From a checkpoint of a small transformer trained on Wikipedia.
Architecture: biases, capped logits.
MLP neurons of a small language model. Each row is named by its layer, matrix (down: output weights) and neuron, and shows model dimensions 0-127. Each number is 128 + 24 x the weight over its row's rms, rounded and kept within 0 to 255. Numbers have three digits each.
A block is one neuron, or neurons of one layer that tend to fire together. Before each block is what it responds to, as a language model described it from the Wikipedia text at the highest values.

Description: Final capital letter closing an all-caps abbreviation or code, such as PMI, RBI, HRD, PAVN, GNIS, RCD, TKO, often in tables or infoboxes; weaker on other word-final pieces like known or -aper.
L3.down130:143155161137113132162144160117124139115091094171075097134110127085115118168126151119181127114141112158185125143149138124129091082125153103114093088117150129090116161119116074110169111174130120137139163130140095117102106125111063138117137119146154129136190092112136143142124133194149129145114093111139125109124113154124168121131127119153186147135110154167148125113111118093146125108152
L3.down156:160142086102165126174090109139123094154153113157171124144127122144145114126141144082148155152150143044127153146103087106145141148117163113082112151119129172124114140132119130136097154157119102163087165137143112104105116119156164138141125139104132082126157102129082114136158154136125124137117095159126127104105118151118131117106149128121130118123114129118105128142165118105135119139134
L3.down266:123138128139131099156131161148108150120175110126105129131101145100116101103103134123144134108103151145121195147127164109102099140181108154151126110111116149111098091105137154116158108178131110100093107124135147050111113169096110124114094087147173146143126118146118127137129104118092146111154123175115119118141160114138084124106104117110119139143152112103118101119130046116150158161144
L3.down278:133127108136121096124087135116149074078155125100150115146149128159119102104092135072129146141149155156158096078157154144172126098157123144147108096094148116126124096117113123155151132134103151116144114091144186115140120136149171133151131137091149103131087140161147167116130152049167107176073116117189135121132116141154155134144153140116109096135129125129132151172111136087157146155177
L3.down337:120135118171143120123144141141113154102155109143159144170170130171137135143130136142133111133149131143133147137126091165104144151134132102141089105097099104128125135119169090152152141098142102125124063141128084163147114079109150082110126147101095142165142119097128134082115137160094150113117135110083106117164120098099101145119105111092124084118151134143127112099147110131078135163133
L3.down797:130165175145127092145123082133148112124096172150150124139134102129134071131100146083156137128136097141133127162169137134128127125165102111112176132085156111133115125120176143147114101114144136180119172120114091112094151124137155131085123172101140103149122129112152156109153135129150125127140119170128117126112129138148169133137147138174115126111124139134101154123104092111134132122146
L3.down859:111133120075127105191146129146143109121134103143107142151111123136094126111133123139134118147097189170140116073137129150134118081102139109124149190112102126128120166157187121144146111124137129145170142112113148115144104110121157135108132130121138108138084153147171061165146103153088109091119087110092102140113087099169138121105119151120116139138161112096116132094137133109165121189146
L3.down915:125090134098164164138126112146125102107131133124090101067131109101137148121162164135087101140100112146070123145150100140090148119149105104138115145145129125113142156148154156114135142134144120152132105151092134145115135164079096107131118085122165143120135097172096133151114160083111145069155128149107144145152091146152122140131101137147143153113132136152080175115103137079114158171167

Description: Word-piece fragments in the middle or end of longer words, strongest on the surname ending "berg" (Greenberg, Lindberg, Kongsberg), also pieces like ann, iz, let.
L2.down735:127147136165155150147193108105125106140119105147091123170129128107093109125151093140150133156148150135144151091099120176114137123141128099176128120119168106177146095149140128110110134117175153128153111174095141137155135127164108132134114107144121153110133120131130092150065119144121154133144159105107124116139109120142077109145120119108096116086165119142119127101119153138121114133127

Description: Second word piece or second word of a name or compound, such as "now" in S-now, "ale" in Y-ale or sc-ale, and Lake or School in Salt Lake and Manhattan School.
L2.down359:158097092110178108141131145122122130159105096164081093134127142125140113112147125099135124114181091176138092126126141142127116113148131139122100115111134139141178140171149086096119122144139139109109142087090158107101150134089146154114132079112167123134119098141143157177131149112147173120115095055140150086169129109096173120146120156125122143166140094172155164162155129105131128134096

Description: Final word pieces that complete a personal name or place name split across tokens, such as Kel-ly, Cl-ark, Carol-ine, Verm-ont, often in lists and tables.
L3.down28:084115122148132132156126125148135148107096095144116163127143127146139147122132117142121137112112169134128155144134150135163129111124122108158118134142150128137145135112124120123125137074158157089133133088095155136108157157091188116125106132136116122110126118135186160111121109106117129080116126171047126134123117110127154123111106134080142091126175121103126149095139135130124120117142
L3.down201:129180162112134093141127130085143137100140132137121100123124074150099155161088141165120128143105149100112131118108136135129117126143133151104144107118086182115136102090117094144138065143113139126121159084106155151162129115105161130118083142117092147129157129129144136137108150122156156152131173113145135109107120171144091124133111090147102131120152160121128170076120165183140123162078
L3.down251:117133094132125159112152157096119138164112132174139130112154130144177124180121128108103126121112131086136138158131117134128128114125140126150124158137166115174149078129141094126087118112132132127102126141134059093117125115149189162099154123098141139155134163068129116104132128132137127167106104109116120137122103181122150120118127104105151101141169135102135116098116110137097056180137
L3.down299:157135117104147125142126084119109114138126111124137098176084086139173151152120139098163138114135119097088041099123108117120124139104155156138141123109166124130152095091148095166115135132136170091120133106103129099119097127160161166138141139153136107137112154139128156179133081119066141158124096126106137180148101128109111148168103109110101103140163106113115161143120130160104099119145
L3.down328:122153100120130094137156140123154144133096159124140094096140110155097121103125172135144071111111140093110135126136109073123155138076131122092127131128140141146086081111153099132192143112152123094110122155173156136111130121120161126091128168099148158130127138133103160122159116137131154149104083105134102157133093147123138127156134166128131117144139105108091121105141148147110099155169
L3.down422:125138155199140123086120148142118136133103127110160101165118148114131158122110128149154159154179169177118133052061085122163108128091171103134122115101146085147125114122089062094093155145093144125172098128153114115138135134161112132104153090095165178123102112189143130083144161117135131160109111134186155151133131133110126122128134152173102127128132125151113125123125102127141101141144
L3.down765:092134140137132132199101090167130131173137171161151160114142109131152125117108128134134111081108156154117126128131139100122110140086074168111173144122143120118137130137165092156109140129120137105158077124088161132114123106087161125106090081099124111100113090153195106118119147142108076148109116168131129127129160127111094099113101117165132148118144113096103109111151156153129127101120
L3.down850:127155131094114118151088115189120101109146138122124155122068100113200120157128136147112125121139069122128149090132138131104159104145112082096171107165127114139156144145121159137154097114156134128111074086093152108126128130146111117141133154137170134124133153126170075112122118115146101149114133106109138153096116155153140151138177142182094113140141147142119166113108134142113129132127

Description: Word pieces or words that continue a proper name after its first part, e.g. Bill-ington, Donnel-ly, Charles Louis, Frederik IX, Morris-ville.
L6.down168:101099152129150130131125117100160159099158128107171099125136114142176139174125152095116148088104149115170135154136149136133113132111113119108088125104100138110147133139128117165114123106118155136105106148117109136084139123125143117139115124127139136137140099105076134163143153088060137167096103159129130138134144141102108146109142177124129129129121100161131119099113154151134139145088
L6.down201:114178144091105144126118140125142120118138132121122178119073120133164083108139149096123165140130113137104119125158150128128100098180103112164119115120186143173101125153188123168171116136117142127140121101100161141124145124143165130112119125125139097133088108130133106098199102116122106151127166121159129141134124138147163168140107151136133111119132087089104176113074160103132103179103
L6.down257:120120114080135140138143152087146135184090098139143152113137096063126143099139139140096115136129107136139151156116118107090139118132140171103134136122146125127139132097131149164116150119154128114131134165145179117151125118143108144126113126093109095096093113099154115095143158155091141149147160146110117136126162136132090138125087127119147095110155096104115168103143114128192120149152
L6.down460:080111135116128156132158113110141132113175132105135160128154127136093117139091127176109161138076131146116135102108159136103150166097102146127156107135116160147111113130104147098145150113121112142138129180135137119135121117131162124146165143118138142166122152083153143176160138148116107070174105095111108115091125112076134115147117121125164198083139088083152114148095116149126133079093
L6.down622:133152182102082104119120128111141128125116143143186145165109097140124126138102113115163113158122099083150128115140088125150150107099153134128149182118113126102167125154117159139112140093119151144161078099112119156131112104135160146143120092143128118106142110162135139125132135090131165132132127112104116114137120182112131134152132156105160135141163129125118166089128115135119174186151
L6.down730:121116146117145157133143129122089109152153063135092089123155162182151132141134133169104122109141108102113116083096095170148149144143119150165106143141133136128116137122121091182093138151122158097091142090130114132127133125145163158128156109108114092107085115099159143139161131090117150127130124146126139109099153170128143095145155122147165104138121112143127122138100083090143116134122
L6.down804:132119099083108168122147103133157119164142122125136117151117138133121129163160138094104125082085142122111138125149142143126128068165119172116067128120149128141120115170141156116132147109103086131125162090098106111132148147116165095123130118125142113110108114138131132142183115109118139136113165158112128117150092182027123153154134156135141135119101121103125087117102120129138083078134
L6.down983:085101104078116122120141140081139135107103107124153156073136109087145129125179109116122102118104166150093148136139103118099142162190150115153121123114135083132139128155120156128088112115138142142147135121097157107139135109161108115097168120135151087141129188115117127136102162124160088090117118135155132093170129148119117132129119121111165097090128123093097145127188142144137131091130

Description: The piece foc starting focus/focused ("to focus on"), other aim words (need, help, plan, attempt), and mid-name pieces af, of (Jaffe, Fofana).
L2.down421:140092096146132140142176126131107107129162143139104140108136149126086143064109154096173143101177145133143104124139127142113134160080143141153106120100117109146132165149096151165118118130182161119139124112102168119112157128137147144134100122136158082101139134144123129133133148123112160130128112099102098136146130118143123150098178100133133156111100128097108194150134045140141201143182

Description: Final subword that completes a multi-token proper name, mostly surnames and place names, such as Green-berg, Sand-burg, Good-man, Broken-head.
L6.down112:127171148129122107117106131095094134158120086123110138164145119150129130138110121160124110144111140121119124099127110158150112119125155139094142111169158106112130139110116128115143141148180092132085152117116147119119133099106146098136085149141108156107107107135150155134132102095127198129130131098156119114083151133130137081101111138110075096168117125131132126152129115109129116131088
L6.down212:127116132108103121143086132141150112165114110099124145149103082104161087106115122107131124092109079130149119132118155113185156107109154154142124111122133127140164095132100106083145120153093189136149119161146111171172124154160167104147153106098094115114129148129164095115172090105106138142133119124125131135156142121122159143105140124131100135132124164148135108121116120121127135124139
L6.down385:127150122143096109110086145123128161112114125112118146124147141097108120153131125134125129122111161104166126108130144081141123142164160144112100138216121145149122114130133165115129163120122153154137148131106086117114147167154190129119101117103101107116138111165117101151112111111131147124136099135125135114148122102155127110163120105133103098124111176125112119115113120138098159138122
L6.down439:120120080149119153151106162101127119096140156164110098138187114115152097140115117115138170146149062179169134130143145086117099111127150128115127115118131102163101096145102118127105112143131142094126145147147143142171136146109167115153129099125104098134146152147147153170118125119115107131151151162111101120108143153178130124101107140106141108094136133109159159137095138104086136130124
L6.down754:111085097116128108136131152121140132098147128121159145140167089128185076156070162080085103137125104098125154152121108132161164165100098098155118150135143104143141131112142158197171117144136105115154140122130113090106116112140162161130099103094135117180131144104128129148126149102102137159142180132151130121113128138125127105142130105127088121153138128125169130171125103141109158128155
L6.down836:110130137129118120149140145083135107118149115094138157127127109140130152110125119059065145108095130139146112131112164156126096099107087097116135139125142108115077094133131132148113163167127148115138132145114162146097176093083098140169141120160149186107094105142132145148113113074094166128134107139153147137149172133162159149089131108144085127115114125182154117134102152096139150086147
L6.down919:103125069131115145143113123110082097124122153152133124095156119126096097111096125131126163138156122116168127117154151081153140152197121126166113130135126160122113105119098163099083153126166096155143117128128106108148115107140179104150172124156147127130132113166100138103151163097126126159127115101101120101134147102090155146109157133110163158126156135105142127129139081081101144136110
L6.down957:140147084110093139144101126153141137154132157113164071116175071119144131127104110132130131125129138083119099139117114132167102129122132073074102103100123120162150163138117113126158150118116125131104163121112147092143131111135108141158159144128120142133137146117105126138158084174140122130123133115098126162112137096122148128115160136157132107098122154179105093135143115121159197128140

Description: First names (or the first piece of a name) opening a person's name in lists, tables and credits, such as David, Stephen, Mike; occasionally non-name word pieces.
L6.down55:153148139144076130160123173114179119182118137093156144140127129116081128113102116144131149133150130138097126133120099152110122076104170100123165116149125168159106129116115138113156088140136120156124123152150138152136160082115207098125127152128142099110122119155135123139129097143140128132162111123109158166133141092115122131139129131157109122125158125090145142099136110104119142134177
L6.down220:158103082073098080121166118136120130157123139111150138091170090131147140168153126126155133115151109092125117139125123136123083111099196130098126150135131141159138141105142159085082115099137147167116142127181160222131141102120172145113107174096127111134097132103153093150152158075099129108114089124126122119101122145163103131119116144146134140101133121160127137124093119120124155140167
L6.down222:107111144154139106147088099116127118174115130117110151151116082164127171098126115128107105142142135135102131142087127111132101127108135145110144165165093124111138162107138137116099148131142178168119086123117144140115123137093126181134120138157123155127123149138140080093128166107124159176118146116175073132164115174118140103133078111142160108134107112167144085139118134175107157106136
L6.down621:114129137125152122122193150159089116132132134146097110155131145114154125104160141115132120169152118157121134149087080130139123128125153126152112106152118168086145105167180150126118112111079132129097170135120114103107161100133156148175122172144120120203107066123104109114156120146122128131130091123175155126106111154109125132138091157117157095115110130107146125102085126128138098149108
L6.down643:123118102125133092163130112149142147170094150149056128126078111131093135103136119116150169122114154149129123144159093115094127125154118097105125138168170134123167107134093099160151125144090165132169126079118112133114111135141166095127112146102097173097130090098126156136121091134135089139119105115110132131156124158166163126112091172103120170137132156137149110090106121145120101123132
L6.down654:148134116140101143116150092098091089169113153109123119108147162140124103108100146149094178158116132186122121089186107159128106110157113124126088137165101128160083182101115145131159108109122158115119122130096148163111107111126171135151175129152135095093146136100107090104155127129106099116128125118114155112103116099178142104122142100111105109133119140099132107148116114154110123169129
L6.down813:165123132159141111107158095118119165126124171137139139158117153126150181113137162144170116135138125087115121125111148094126147112104108143144135129125151134154094140126129161120127105090128118157073100154123097083121158087147095094137097127133088136134071129122155098113132146115146059101111133105141118124115106148154120140155115138135122122121089177132148150139131152159134137140116
L6.down981:137120157117139112148120098145073141122125077135173121110148100097163141113158116148105129128147136133101118140145135183142140136123121110110138159129126153118111093119137149113151135120095157143138158098127094148175116140138107093140113125148120098128151138114109098105101154161156125152118145168138120144146112119134102156115103113095107106157146115150096144081104073087132141145176

Description: The first word following a sentence-initial subject noun or name, usually a preposition or verb, e.g. Patients with, Galerius as, forewings are, squadron took.
L6.down84:145139123089125139081069135151137086139114142163140100146132141116175153147154118143086179146113166113130109122141112142156161133167124151061132111126151144161154121114078153162144104140114146125112116076163133178079110150134148072153089097099149119116125116147124125119152118150098177158135133131109123107138124107097098153123135112081121120087150150126123125114153148140110136134147
L6.down501:155100081128145171148067112137164125107122101112113111113107075084171124139082105099114110087144126129138186116126122165143124132113133096154156153123109131158154140137098167161106151104126120126100168135142129177105142139126116119133113136083115160160084155129140119133131122152181121141113112147136161112081101116123104161125138128108160139150114113142088146121107152160143133120097
L6.down519:133146106130138106050103123159164147097135122144116122089121113126117142107103135120134119134137098096110130142152146118098118145099143088156105138132169159114102188115125122124117123126115112116120125183103062110126098133159231142146130153155116163151097152144137161110119104174147121115130152094119111140068143140130160122120145134129162139163128135172121128130147154162158149101123
L6.down657:090104107124127128093130135128174141120131105126099118073140118093110121139139101116093127134145145104152136149105107105155144177118120117105109140170109137121143149083121165105091142137081177114108142144095087091121139140155255129134129111147134128130152120110134136114137139144168125128157178134106138159065155104111114134128126148141114140101111111145112130148107127156146085109141
L6.down725:094178132185158119117135144109136133084161135140088090147143174120135114131141155119144142142116141127131127092131102134106146156110075144135124130093111148135133103170158108147130110126136158117162136108111170099098160100095108138125085149103103123137146086097110148160131137095137094118146162078137131140196154119125103116071098115106139125094124129086140137154128136132134164174129
L6.down765:136098123178161110110150127123079109113104134121110065162126122141144125116145160145161122158135119167132108136122122124173104133135130100163092140183124125113147091108126117179099097118131137133159076149108108164171111117102139095125125116136131135166180121124147116138117086142110138144142119112098155131133153127150172126137110145149087135167124175153120141169143102103136152156111
L6.down835:105127104133132117157142136131143095116120114127122116103169169160156146142171150100134130071152116121101072104121182115136104148160116113151140128122112144102086182136135113157133108127137133121189112089162169171129085124121168135114162131148106135123122118147093144146132102132103153146108118141157136100094147137150076121116143132145158094139103123112114113101124145163173153135165
L6.down966:140141179152124141188112130152152121128147153113116132148129128108116148136102121138116108117104158165114136119139123148111062146119122124133137147108151134113157151127104109157071121106120209130121109198128179119112092154134150176136112076161140115112136104136152094147153126157127137102119149080171140143103151136138104120097101117160117101126155167154136126122127131180097111105157

Description: Mostly given first names opening a person's full name, often right after a comma or period (Charles, Joseph, Robert); also word-ending pieces such as -lection in election or -ological.
L2.down1010:127090117105112082062181117135160095158111087100098143139128127090119132141127081098117139148105109171130147164071133124134119089070123174117128110164153124092166131141153116148133089138110089136146126159116133099157145126117137160143128115122167110130130163096153115183087130162149154122134172150161102173177131116120122119147147117149107126132154124109118152086136169086116163135120

Description: Final subword or word of a multi-token proper name, acronym or code, such as MTV, WPVD, Ganassi Racing, CTCP.
L6.down288:150104150131110167140164136128115154162108161126136131119133160130122156121111136131128098097112173148154132132163117129121152144181160141129132106177154092160132136123136173141102156071125149106158093188111156121092129095135158109113112105100077170114151107130137105117115120053147143101130157138111129158130115113123100109133136127132127144144138112113129087139161086157119125131099
L6.down416:107112116100134084108124136110121170163123153111127132129121098083098125103163135107141094115121134135107189115099123112109100110105104149145119101116151131131124142147125141151156082127156140145163147106132114164105161085112151126127120141133135187133151187100117118086105119123155116108187147157122141083158162117099174117137155144148164078101113123107128098102122149131124096131147
L6.down417:097179088105142142145156127114145126133098104112121080153091114160153112184139128113107162124136103094119147180126130117142113140157154166149150111147144131141141077153086138088151121100075138138162102071149109183136141099155140119130144152155120100180142144122137132094093113138130146087139114161117137091147134141114151192151140125150164158128130132114115129129096132113074153085095
L6.down525:119127128137128148114137154133150072134165091095116139098114147145095135105128143138153140149145124098149133146135130108146109133147095125160074166148126105148135176153161147121118157133136100124151118135149104104111103128129163107161112080120152119128164104115122140147101127140150124136120115094087128112177122160111093136132130138135135100123132107138129108147119118087123089145143
L6.down528:183143113132175081122134090108151175146123155185152142142111141112125125134123123135142132103106128111159195116127153113117170110120073110120113154117137096137096150119102150114138078158114097131143108070077098117126117141162134110105116106087124122109142117158131169125106099133112130132119128109122132055081132133115158183119139114083132141110120122112135151095145113129143147114140
L6.down620:162135136123145118157117106124132132163138121129098074138126151147135118113127120122138159125113128157156178107143112112171121132167122129114136111083114130099109082117106147165148128092185157146113106071169161130137143138085164104106122145130131103145131126128100187108088126106131084132125117122173104165115080127141113145137153085129176092147124121125141150118174121171119110111154
L6.down768:177152163136109119070112143114160129179135155141131117086120127160089115128058139132157128119104175127099114133173139119106117150131105130101140137138147140095094159093084141139126130165111119125133116110121170122121123139102125111139127062138138161143109151126135140150066136125139102119087164129092131090110151155110111099106122126166143125101142143114174146133122097133110106106112
L6.down922:134090087120165144092104115108116130144109064132154098127146137146146132114113158121141106126145118158171148131111123131132139096134119094148084115103085104107140152133143118136099093117108180132115092098132130122087147130134167142120078149116130177096132104143145161139098119161112101152160137141156146139147131141163138182120158111124171137138172171103105069131114131130126108153116